Part of a small language model's weights.
Size: 3 heads of 128, MLP 1024 GELU.
MLP neurons of a small language model. Each row is named by its layer, matrix (up: input weights; down: output weights) and neuron, and shows model dimensions 48-175. Each number is 50 + 12 x the weight over its row's rms, rounded and kept within 0 to 99.
After each neuron's rows, "fires on" lists the tokens most often at its 100 highest values on Wikipedia text that the model never trained on.

L4.up820:47 66 43 48 52 62 55 45 46 56 63 66 33 63 60 52 49 41 70 54 56 51 52 53 50 62 40 50 43 58 51 61 47 46 61 59 37 42 58 26 34 53 31 51 36 25 38 67 59 32 49 35 58 72 39 37 40 63 45 45 54 25 61 41 28 83 41 31 51 60 41 79 37 40 65 46 60 31 47 17 41 57 23 42 50 45 51 49 54 52 67 42 57 40 63 51 57 48 41 49 34 54 26 67 41 60 53 45 49 49 49 52 57 49 44 41 36 45 69 45 38 42 62 66 32 34 57 45
L4.down820:25 43 53 61 64 47 30 37 71 61 47 56 60 46 67 39 50 55 58 45 19 36 42 69 51 77 33 35 57 54 46 58 52 66 40 46 50 26 51 39 63 49 39 76 57 56 60 41 31 78 56 66 54 27 41 69 39 43 60 45 66 65 30 53 47 61 56 60 44 59 47 37 51 62 59 57 55 44 51 48 51 48 51 32 54 64 41 39 35 47 27 57 63 45 48 77 60 28 40 57 35 67 49 63 41 50 35 33 51 35 49 63 45 50 64 42 55 53 39 62 44 44 68 34 79 31 46 63
fires on: "ust", "r", "il", " age", "our", " past"

L8.up973:45 52 46 47 42 57 60 36 46 57 31 78 57 41 36 44 59 49 49 39 56 79 56 48 59 49 48 79 62 43 52 44 43 40 53 42 44 49 73 44 50 49 42 45 49 50 53 46 48 32 52 40 72 26 55 45 60 37 70 45 59 64 52 49 49 35 52 40 42 42 46 46 44 63 73 66 71 57 54 47 65 46 44 75 56 58 58 61 47 53 58 41 44 31 51 72 61 56 73 56 57 64 69 37 51 46 56 64 48 53 42 33 57 41 41 53 54 53 29 40 46 35 18 44 58 49 61 42
L8.down973:63 45 49 48 43 44 28 41 40 76 51 43 39 45 30 41 56 52 75 45 43 33 43 45 67 55 46 57 46 70 61 34 69 64 50 53 51 59 41 60 71 40 42 43 53 64 35 35 49 64 34 49 60 65 53 38 46 71 55 42 56 36 45 61 39 42 57 60 38 33 46 57 60 49 45 51 44 67 28 44 51 64 71 61 50 27 50 35 52 44 52 65 62 39 76 57 39 47 61 51 40 46 40 43 57 57 48 57 59 40 46 57 53 36 45 52 44 67 83 48 35 50 57 60 32 61 50 54
fires on: " r", " R", " won", "R", " adv", " Position"

L8.up826:58 56 22 76 51 43 26 39 57 52 38 54 46 57 42 61 49 78 57 65 53 68 25 73 59 73 58 28 56 41 49 54 54 30 57 57 57 53 53 47 35 65 51 64 54 23 51 32 62 54 55 59 66 43 30 64 49 41 55 57 45 75 42 56 70 27 43 43 48 32 54 54 23 74 33 51 58 40 48 34 38 61 56 48 53 57 47 43 45 44 58 64 35 51 44 73 42 58 57 43 29 66 62 29 51 51 55 56 57 50 80 42 45 46 54 57 70 64 62 61 53 53 51 32 51 45 59 54
L8.down826:51 50 46 69 68 58 50 37 60 53 33 23 25 48 59 52 46 63 59 57 47 41 53 58 52 52 21 35 55 51 59 59 76 54 26 46 61 62 49 63 48 52 66 29 43 54 43 73 61 54 41 53 74 55 33 53 50 63 64 56 38 49 43 54 51 50 52 55 62 41 48 38 22 43 41 61 48 54 66 58 44 63 54 70 62 70 66 49 44 51 47 65 35 64 45 39 44 68 52 73 38 54 51 35 62 50 58 26 57 32 69 47 44 31 44 46 35 53 71 35 59 53 26 29 48 49 61 64
fires on: "A", "N", "SA", "O", "E", "US"

L4.up343:56 54 56 54 65 33 48 44 54 59 18 64 57 41 20 56 46 65 62 70 42 50 66 38 33 70 47 30 59 65 29 28 34 50 47 70 51 56 42 42 44 61 52 81 39 34 47 36 82 51 72 70 61 51 43 51 60 41 50 49 37 50 74 65 57 44 19 56 48 31 48 31 57 57 59 45 46 38 47 45 42 45 43 46 58 51 49 67 44 26 49 47 16 66 47 54 39 35 54 43 41 67 30 47 61 63 37 57 60 23 64 45 67 50 42 53 48 79 61 75 34 53 60 53 51 60 56 50
L4.down343:32 54 31 59 44 50 36 41 43 47 47 36 44 63 34 63 27 33 39 58 45 47 56 72 49 66 66 50 72 35 45 44 52 43 31 45 51 81 50 64 28 60 37 39 30 33 36 52 59 61 42 34 66 43 44 42 44 54 60 70 34 51 53 50 60 55 74 48 50 42 24 65 46 42 64 56 60 52 52 39 66 52 59 56 37 42 49 46 50 46 45 50 52 65 62 45 69 33 40 51 24 54 43 39 60 56 59 36 49 69 54 28 49 40 32 54 43 47 58 52 64 68 41 42 31 52 41 63
fires on: "N", "M", "F", "C", "SA", "H"

L2.up734:32 49 66 67 60 52 27 53 57 63 59 51 28 21 64 60 36 52 34 45 61 50 62 16 30 53 29 51 28 78 37 56 56 60 55 67 49 40 37 58 36 37 43 62 63 57 56 53 46 62 68 50 41 54 49 34 30 50 46 82 34 57 44 43 65 44 58 52 69 52 43 60 27 56 57 38 32 49 49 34 60 45 55 60 55 48 62 56 57 58 62 59 64 53 74 50 34 48 49 58 38 60 53 56 60 47 54 69 62 53 36 56 59 49 56 38 57 40 61 51 39 35 59 41 48 59 45 49
L2.down734:66 39 54 49 38 55 76 39 74 37 53 50 33 80 40 45 47 54 72 59 63 38 54 75 64 48 61 50 49 40 80 52 56 41 27 55 46 52 50 37 34 58 62 44 60 46 29 46 31 36 53 58 62 52 62 44 65 47 52 51 48 34 56 45 36 43 44 52 37 51 59 57 58 37 52 66 73 52 38 62 50 51 57 52 60 41 63 47 46 28 57 75 55 60 42 38 38 71 47 40 49 38 49 47 42 68 25 42 42 40 38 46 37 60 53 47 47 38 57 46 57 46 51 49 54 18 68 33
fires on: "ly", "us", "y", "ically", "ers"

L7.up885:43 55 54 51 48 56 66 44 63 43 63 42 44 62 49 43 53 74 51 59 47 59 56 56 58 42 50 38 53 61 70 23 24 63 65 60 35 29 54 33 78 60 35 28 43 58 53 45 56 44 57 88 68 61 73 53 36 46 57 50 46 53 53 40 47 42 47 52 42 39 61 58 45 29 59 59 69 39 58 53 54 51 52 51 63 26 48 50 45 54 78 55 26 31 66 56 50 74 23 39 57 61 50 50 56 49 46 57 61 42 47 55 70 30 60 48 53 35 61 73 51 55 31 37 60 37 52 63
L7.down885:60 70 58 48 45 62 61 67 70 56 42 62 53 58 35 32 44 62 42 43 49 48 49 35 61 44 48 58 37 46 75 39 49 45 37 62 43 64 48 43 41 45 65 32 65 84 44 40 36 47 52 57 39 53 39 55 71 27 57 45 35 55 40 46 29 45 53 60 55 41 45 43 43 40 51 41 72 51 40 63 80 45 61 50 39 56 71 44 60 42 76 49 56 50 57 40 63 45 52 40 59 42 50 46 53 69 62 69 46 35 40 43 40 44 42 59 55 49 60 58 66 44 35 44 25 58 34 44
fires on: " cont", "ost", " Cont", "et", "ont", " of"

L7.up799:47 74 56 53 56 32 33 49 50 56 48 72 41 36 36 46 64 61 63 53 40 59 56 47 23 65 66 29 49 50 50 34 57 51 69 56 53 45 52 62 48 59 61 56 55 46 39 53 51 40 42 63 54 42 22 87 34 43 48 51 61 61 51 60 49 46 46 59 64 30 59 38 51 63 37 54 28 47 34 57 47 71 53 64 51 25 22 51 55 55 75 49 58 44 46 34 39 44 34 53 41 59 58 36 66 53 63 44 47 30 36 44 32 47 34 54 47 37 55 48 58 74 52 77 45 46 54 14
L7.down799:41 45 51 70 46 35 46 65 68 47 54 41 81 42 54 47 56 64 52 61 50 38 58 50 44 67 52 55 36 56 57 45 35 51 59 49 48 72 42 32 45 41 44 55 38 50 43 46 45 50 59 43 47 58 48 45 69 43 65 37 65 51 38 37 63 68 54 52 51 50 55 67 41 45 56 59 39 49 62 41 59 52 37 50 56 64 71 51 55 62 53 35 51 48 36 41 46 48 74 47 62 41 40 57 66 71 50 37 57 33 08 67 78 52 58 59 56 60 56 56 39 41 27 51 51 41 31 33
fires on: " all", " of", "it", " top", "or", "ing"

L3.up687:45 31 55 65 59 33 21 49 41 61 35 59 45 36 56 48 43 59 60 50 36 47 29 36 54 31 57 52 47 61 45 59 66 65 56 71 74 46 34 66 58 67 49 58 53 44 30 38 28 45 64 70 34 42 28 52 54 30 51 57 38 60 59 35 42 32 38 51 46 40 49 46 54 63 23 57 59 43 74 46 42 58 46 61 41 43 40 40 69 39 54 57 51 55 58 51 32 48 28 60 30 51 55 48 48 51 41 52 49 38 57 46 54 63 68 55 63 51 50 60 56 52 61 70 52 55 56 44
L3.down687:49 66 53 43 42 52 61 45 60 40 59 49 67 55 33 58 50 53 48 71 52 52 33 48 47 35 26 48 64 63 68 34 39 37 57 56 24 51 54 57 47 37 52 58 34 75 59 49 38 55 32 57 68 49 67 50 35 63 33 31 58 50 44 77 51 53 61 23 56 63 53 42 46 48 36 55 54 79 39 56 65 50 58 48 65 62 57 54 50 49 58 36 62 40 56 58 44 57 65 46 52 36 47 50 40 60 51 52 51 70 20 53 45 50 57 28 39 42 58 38 55 48 49 59 54 63 34 35
fires on: " of", " or", " and", "ing", "/"

L4.up432:38 41 50 63 55 41 56 53 39 59 39 21 40 46 45 43 66 53 51 47 74 58 41 47 58 56 45 48 31 50 40 42 39 50 35 81 49 17 63 44 75 77 47 42 42 58 49 64 36 45 36 77 60 54 53 42 51 51 53 64 54 53 58 43 47 33 58 50 51 50 57 35 45 51 51 57 51 57 57 66 51 61 75 49 46 51 38 38 49 86 36 56 56 57 64 48 39 69 49 49 61 61 66 36 50 57 48 52 46 40 63 59 50 29 43 67 65 61 26 53 59 51 41 74 37 56 35 50
L4.down432:34 61 39 56 46 71 59 46 69 55 47 59 51 61 51 41 43 70 47 66 61 29 46 38 60 41 18 50 39 37 52 62 57 44 55 26 34 60 47 49 38 44 54 40 68 73 38 47 64 32 53 64 38 70 61 48 62 70 65 53 56 25 40 49 59 59 36 68 39 67 74 51 52 30 69 33 40 44 36 48 60 55 48 42 65 47 59 66 67 43 43 64 53 46 46 44 63 53 63 32 64 43 29 59 56 49 40 48 65 46 37 46 67 61 31 37 43 41 63 64 61 55 76 42 50 53 44 55
fires on: "et", " of", "at", "-"

L12.up703:58 64 36 40 40 54 68 70 55 43 35 40 34 51 39 48 42 45 43 54 39 64 70 54 57 32 60 52 26 54 38 34 68 50 36 59 34 52 42 66 74 53 65 34 42 26 59 63 49 42 61 43 58 54 45 42 34 60 30 28 78 53 41 72 51 59 59 56 56 56 45 26 47 33 50 18 63 54 58 67 54 50 34 53 50 48 60 49 59 49 49 66 34 60 46 62 52 62 68 71 58 33 46 49 64 42 53 60 42 49 54 40 55 50 35 55 46 46 48 46 43 45 51 45 49 45 70 59
L12.down703:55 40 56 60 62 69 52 62 62 45 52 27 54 41 57 54 46 21 60 37 64 42 40 50 55 82 59 55 50 54 69 62 65 31 63 46 52 49 44 43 45 62 51 52 55 69 59 53 57 33 37 52 48 50 59 57 68 45 72 55 33 38 48 53 48 47 62 39 19 39 54 42 42 74 46 68 38 45 41 42 60 39 47 57 63 44 51 59 34 59 34 23 46 44 40 31 30 46 39 57 68 47 38 45 24 43 65 57 52 33 74 56 45 49 60 36 43 44 40 39 48 41 67 60 63 39 62 44
fires on: " ", " H", " L", "ol", " Sl"

L11.up768:55 71 57 45 55 71 62 57 47 48 49 60 23 57 39 42 49 60 60 50 49 55 59 34 71 57 56 56 21 71 37 42 41 50 36 64 51 48 69 61 74 44 32 44 75 49 39 15 37 33 51 68 64 69 62 80 40 49 53 56 51 53 63 51 61 56 62 56 46 57 51 40 60 51 54 48 51 41 53 65 63 26 41 62 60 52 31 58 58 46 48 38 40 49 49 70 54 52 42 40 38 49 37 68 41 41 58 50 47 44 43 55 22 37 48 40 58 55 39 60 39 50 54 44 32 46 57 74
L11.down768:45 66 58 38 30 50 57 58 67 45 65 42 58 43 68 67 30 46 67 45 53 36 46 35 58 54 54 75 12 52 48 47 53 58 48 48 38 50 41 46 57 65 42 46 48 37 50 39 39 60 41 57 45 64 50 58 80 44 37 69 48 48 57 37 28 65 57 50 60 30 60 28 24 74 31 56 51 41 38 36 50 45 69 53 55 63 55 56 49 46 67 45 55 52 62 39 48 49 36 47 50 58 55 51 43 56 69 55 29 31 53 69 55 58 48 52 59 54 56 49 43 41 64 56 41 62 33 64
fires on: " G", " ", "u", " L", " Gu", " Qu"

L8.up758:49 43 37 66 53 52 63 42 67 53 50 53 31 29 51 30 69 66 62 37 60 69 49 57 46 64 72 51 48 44 40 65 50 31 32 60 52 51 60 56 60 68 62 16 35 29 59 43 27 24 53 45 45 37 58 47 52 41 48 50 41 53 45 52 41 46 49 59 57 64 54 64 62 63 51 47 65 48 42 60 61 50 40 54 54 62 56 49 55 36 47 47 52 39 62 68 60 55 71 52 65 46 68 40 59 61 63 53 57 52 39 38 46 35 48 50 48 55 21 40 70 64 48 41 54 37 65 47
L8.down758:40 63 20 48 27 37 37 70 60 61 47 46 36 35 45 43 67 38 58 58 55 48 46 53 53 46 54 48 40 44 46 78 60 52 48 45 54 47 35 62 52 35 40 57 47 59 41 57 56 47 54 64 68 54 49 56 36 50 50 61 63 70 48 43 42 47 36 64 63 57 69 72 41 55 66 31 44 45 54 47 28 72 45 43 79 34 55 54 58 31 42 34 45 35 76 47 81 61 63 42 45 48 47 66 54 55 38 40 46 43 73 31 50 58 61 64 40 65 71 61 41 67 47 72 62 55 55 74
fires on: "R", "er", "le", " R", "-R"